config.yaml
num_hidden_layers: 10
hidden_size: 160
num_attention_heads: 5
num_key_value_heads: 5
head_dim: 32
intermediate_size: 640
vocab_size: 8192
hidden_act: "gelu"
norm: "layernorm"
norm_place: "pre"
norm_eps: 1e-05
positions: "learned"
qk_norm: false
attn_scale: 0.177
bias: "none"
tie_word_embeddings: false
parallel_block: true
init: "trunc"
init_std_qkv: 0.0348
init_std_o: 0.0
init_std_up: 0.0348
init_std_down: 0.0
optimizer: "adamw"
learning_rate: 0.00206
lr_mult_o: 1.28
beta1: 0.95
beta2: 0.98
lr_head: 0.00671
max_grad_norm: 2.0
warmup_steps: 400
schedule: "cos"
final_lr_fraction: 0.1
batch_tokens: 32768
max_seq_len: 256
doc_mask: true
train_tokens: 235800000
max_steps: 7197
dataset: "wikipedia_en"
MLP neurons of a small language model. Each row is named by its layer, matrix (up: input weights) and neuron, and shows model dimensions 0-63. Each number is 128 + 24 x the weight over its row's rms, rounded and kept within 0 to 255.
After each neuron's rows, "fires on" lists the tokens most often at its 100 highest values on Wikipedia text that the model never trained on.

L4.up86 [130  71 128 148 114 151  90 161 136 127 164 135 128  89 138 122 124 156 183 142 135 125 118  84  88 116 145 206 147 166 148 108 123  64 127 131  96  91 166 130 118  79 175 112 108  99 136 151 125 138 143 111 102 102 107  91 122 161  95 125 124 131 150 131]
fires on: " (", ",", " (s", "av", "m"

L3.up569 [ 93  97 104 121 138 122 147 155 152 118 118 166 127 146 124 123 127 162 165 164 116 139 161 153 138 199 127 168 123 120 138 140 119 131  99 118  96  90 126 125 130 128 159 114 183 156  43 116 107 142 150 178 198 162 147  98 112 194 121 138 117 120 145 155]
fires on: " W", "v", " prov", " under"

L3.up97 [138 132 127 154 121 124 117 128 156 162 145 168 169 113 139 178 148 107 127  90 118 172 107 133 115 132 125  87 154 134 106  94 122 116  78 127 142 108 143 158 110 136 117 149 118  89 114 120 106 141 133 153 138 147 101 158  95 130 165 154 118 134 143 130]
fires on: "'s", " Arts", "'m", " You", "o", " College"

L7.up403 [146 144  95 134 150 147 152 149 179 169 130 128 150 101 128 145 141 119 118 134 125 134 104 147 128 175 170 139 159 136  96 162 160 117 157 142  97 101 175  96 115 113 108  72 134 106 158 133  75  82 156 122 125 144 163 117 112 140 164 108 140 124 103 111]
fires on: " to a", " \"", " in", " in a", "ing a", " by"

L7.up567 [111 109 125 116 167 108 154 107 161 175 126 116 151 123 119 126 128 166 127 150 118 142  71 157 143 162 136 117 115  90 154 126 122  81  75 104 167 124  93 135 118 134 149 130 142  88 119  77  93 109 125 151 150 105 158 156 147 142 163 149 121 134 108 144]
fires on: " Am", ".", "uk", " M", ";", " Ros"

L4.up151 [147 166 123 105 106 140 138 129 158 111 158 170  45 138 125 159 123 138 148 102 139 151 135 112 133 127 131 139 147 134 115 135 148 129  91 128 175 111 137 128 118 150 110 140 117 144 121 114 112 126 113 118 196 158 159 110 118 133 133 130  92 140  62 121]
fires on: "1", "le", "er", "2", "u", "our"

L7.up508 [164 107 166 107 127 102 131 134 137 122 112 158 163 116 134 146 154 164 185 111 138 100 149 149 141 168 163 128  96 201 121 140  99  92 121 148 100 117 115 100 133 122 103 112 142 114 119 105 123 124 109 116 105 105 105 126  95  87 129 131  52 190 112 114]
fires on: " while", " m", " While", " p", " -", "Follow"

L3.up207 [139 153 114 117 114 119 123 133  83 150 152 163 158  92 113 113  93 152 149 134 134 167 140 163 117 148 149 125 128 147 165 152 118 102 150 141 129  57 137  93 171 134 151 114 124 130 112 170 116 139 157 115 129 124  96 143 145  98  99 133 110 117 112  89]
fires on: "ar", "op", "p", "b", "ip", "ic"

L4.up487 [143 157 124 158 127 139  81 116 139 116 135 136 135  98 128 135 142 152 195 152 126 154 139 143 138 170 152 103 131 120 116 141 109  75 106 141  96 127 113 106 101 150 147  85 170 113 121  79 128 120 106 162 117 167 110 127 127 200 120 109 121 102 137 129]
fires on: "′", "% | ", "6", " | ", ") | ", "5"

L7.up184 [131 134 128 137 137 118 103 157 202 125 137 137 104 121 146 121 100 137 128 116 113 109 115 121 144 131 121 134 151 149 162 131 167 131 155 144  84 130 181 100 117 145 125 139 139 147 107 121 148  76 184 158 137 154 129 129 128 144 123 131  91 110  92 111]
fires on: " ro", " ar", " al", " tem", " comb", " l"

L7.up115 [154 119 108 165 143 156  97  91 150 147 107 213 145 117 135 135 127 121 124 132 128 148 118  99 109 156 131 138 178 148 123 128 141  82 106 115 120 127 133 100 105 134 113 115 130 134 117 114 101 145 118 122 145 144 102 136  83 152 119 143 139 111 117 152]
fires on: "1", "u", "2", "h", "ic"

L7.up600 [137  79 144 118 124 129 122 122 145 125 149 144 192 135 100  90 106 165 157 154 125 171 139 159 147 128 144 141 100 126 174 139 145  82 167 154 122 148 139 110  84  82  85  87 122  80 156 106 102 124 139 144 127  98 134 118 135 113  71  79 114 163 106 179]
fires on: ",", "s,", ", D", ": D", ", d", "ist"

L4.up623 [130 103 126 142 142 123 125 104 110 138 149 141 115 110 189 115 128 149 162  97 104 112 151 126 141  96 144 129 161 116 125 124  99 124 126  96 154 106 148 116  98 133 140  97 137 161  42 142 126 137 128 165 124 136 159 162 112 140  93 127 126 135  80 103]
fires on: "ack", "ow", "ook", "f", "up"

L7.up451 [153 146 142 160 161 155 141 146 149  96 138 152 124 128 129 167  91 124 114 161 141 149 152 137 102 132 146 126 129 177 130 102 144 128 158 126 120 147 134  66  83 134 106 128 108 126 161 180  86 124 121 130 145 128 115 153 134 131 139  84 138 129 114 150]
fires on: "-", " l", "yl", " ", "pr", "\n"

L4.up342 [131  83 146 146 147 108 154 156 138 147 155 151 125 101 151 119  60 152 133 102 135 130  89 111 135 107 121 169 119 121 114 118  99 110 136 130 150 150 125 130 120 161 150 109 133 116 139  97 116 101 143 152 120 146 157 154 119 138 116 133  72 131  96 138]
fires on: " He", " It", ", it", " it", "He", ", where he"

L7.up457 [148  53 140 185 113 137 127 149 152 113 117 136 131 109 157 111 143 161 150 138 153 121 120  87 101 148 131 133 123 117 132 115 145  59 122 175 156 114 115 134  85 125 110  96 129 144 118 155 135 100 141 173 102 102 115 114 142 120 165 151  52 162 150 132]
fires on: "),", " Mexican", " Japanese", "% were", " | ", " had"

L7.up479 [148 102 170 150  99 132 106 103 101 133 135 130 141 144  95 127 120 114 142 152 139  99 103 147 116 173 112 109 146 127 168  69 142 121 135 129 117 148 125 132 115  93 108 112 191 156 113 140 148 122 124 129  97 135 158 148 106 124 122  94 113 139 109 126]
fires on: " | ", "| ", "my", ") | ", "oot"

L3.up125 [157 157 128 154 134 116  65 131  88 125 150 126 150 122 142 121 145  98 131 124 143 140 135 145 132 137 159 174 130 117 118 119 144 117 136 122 143  97 150 107 147 133 115 120 107 105 125 110 121  95 168 135 137 137 212 138 108 140 166 165 135  86 102 127]
fires on: " h", "8", " same", "7", "inc", " of"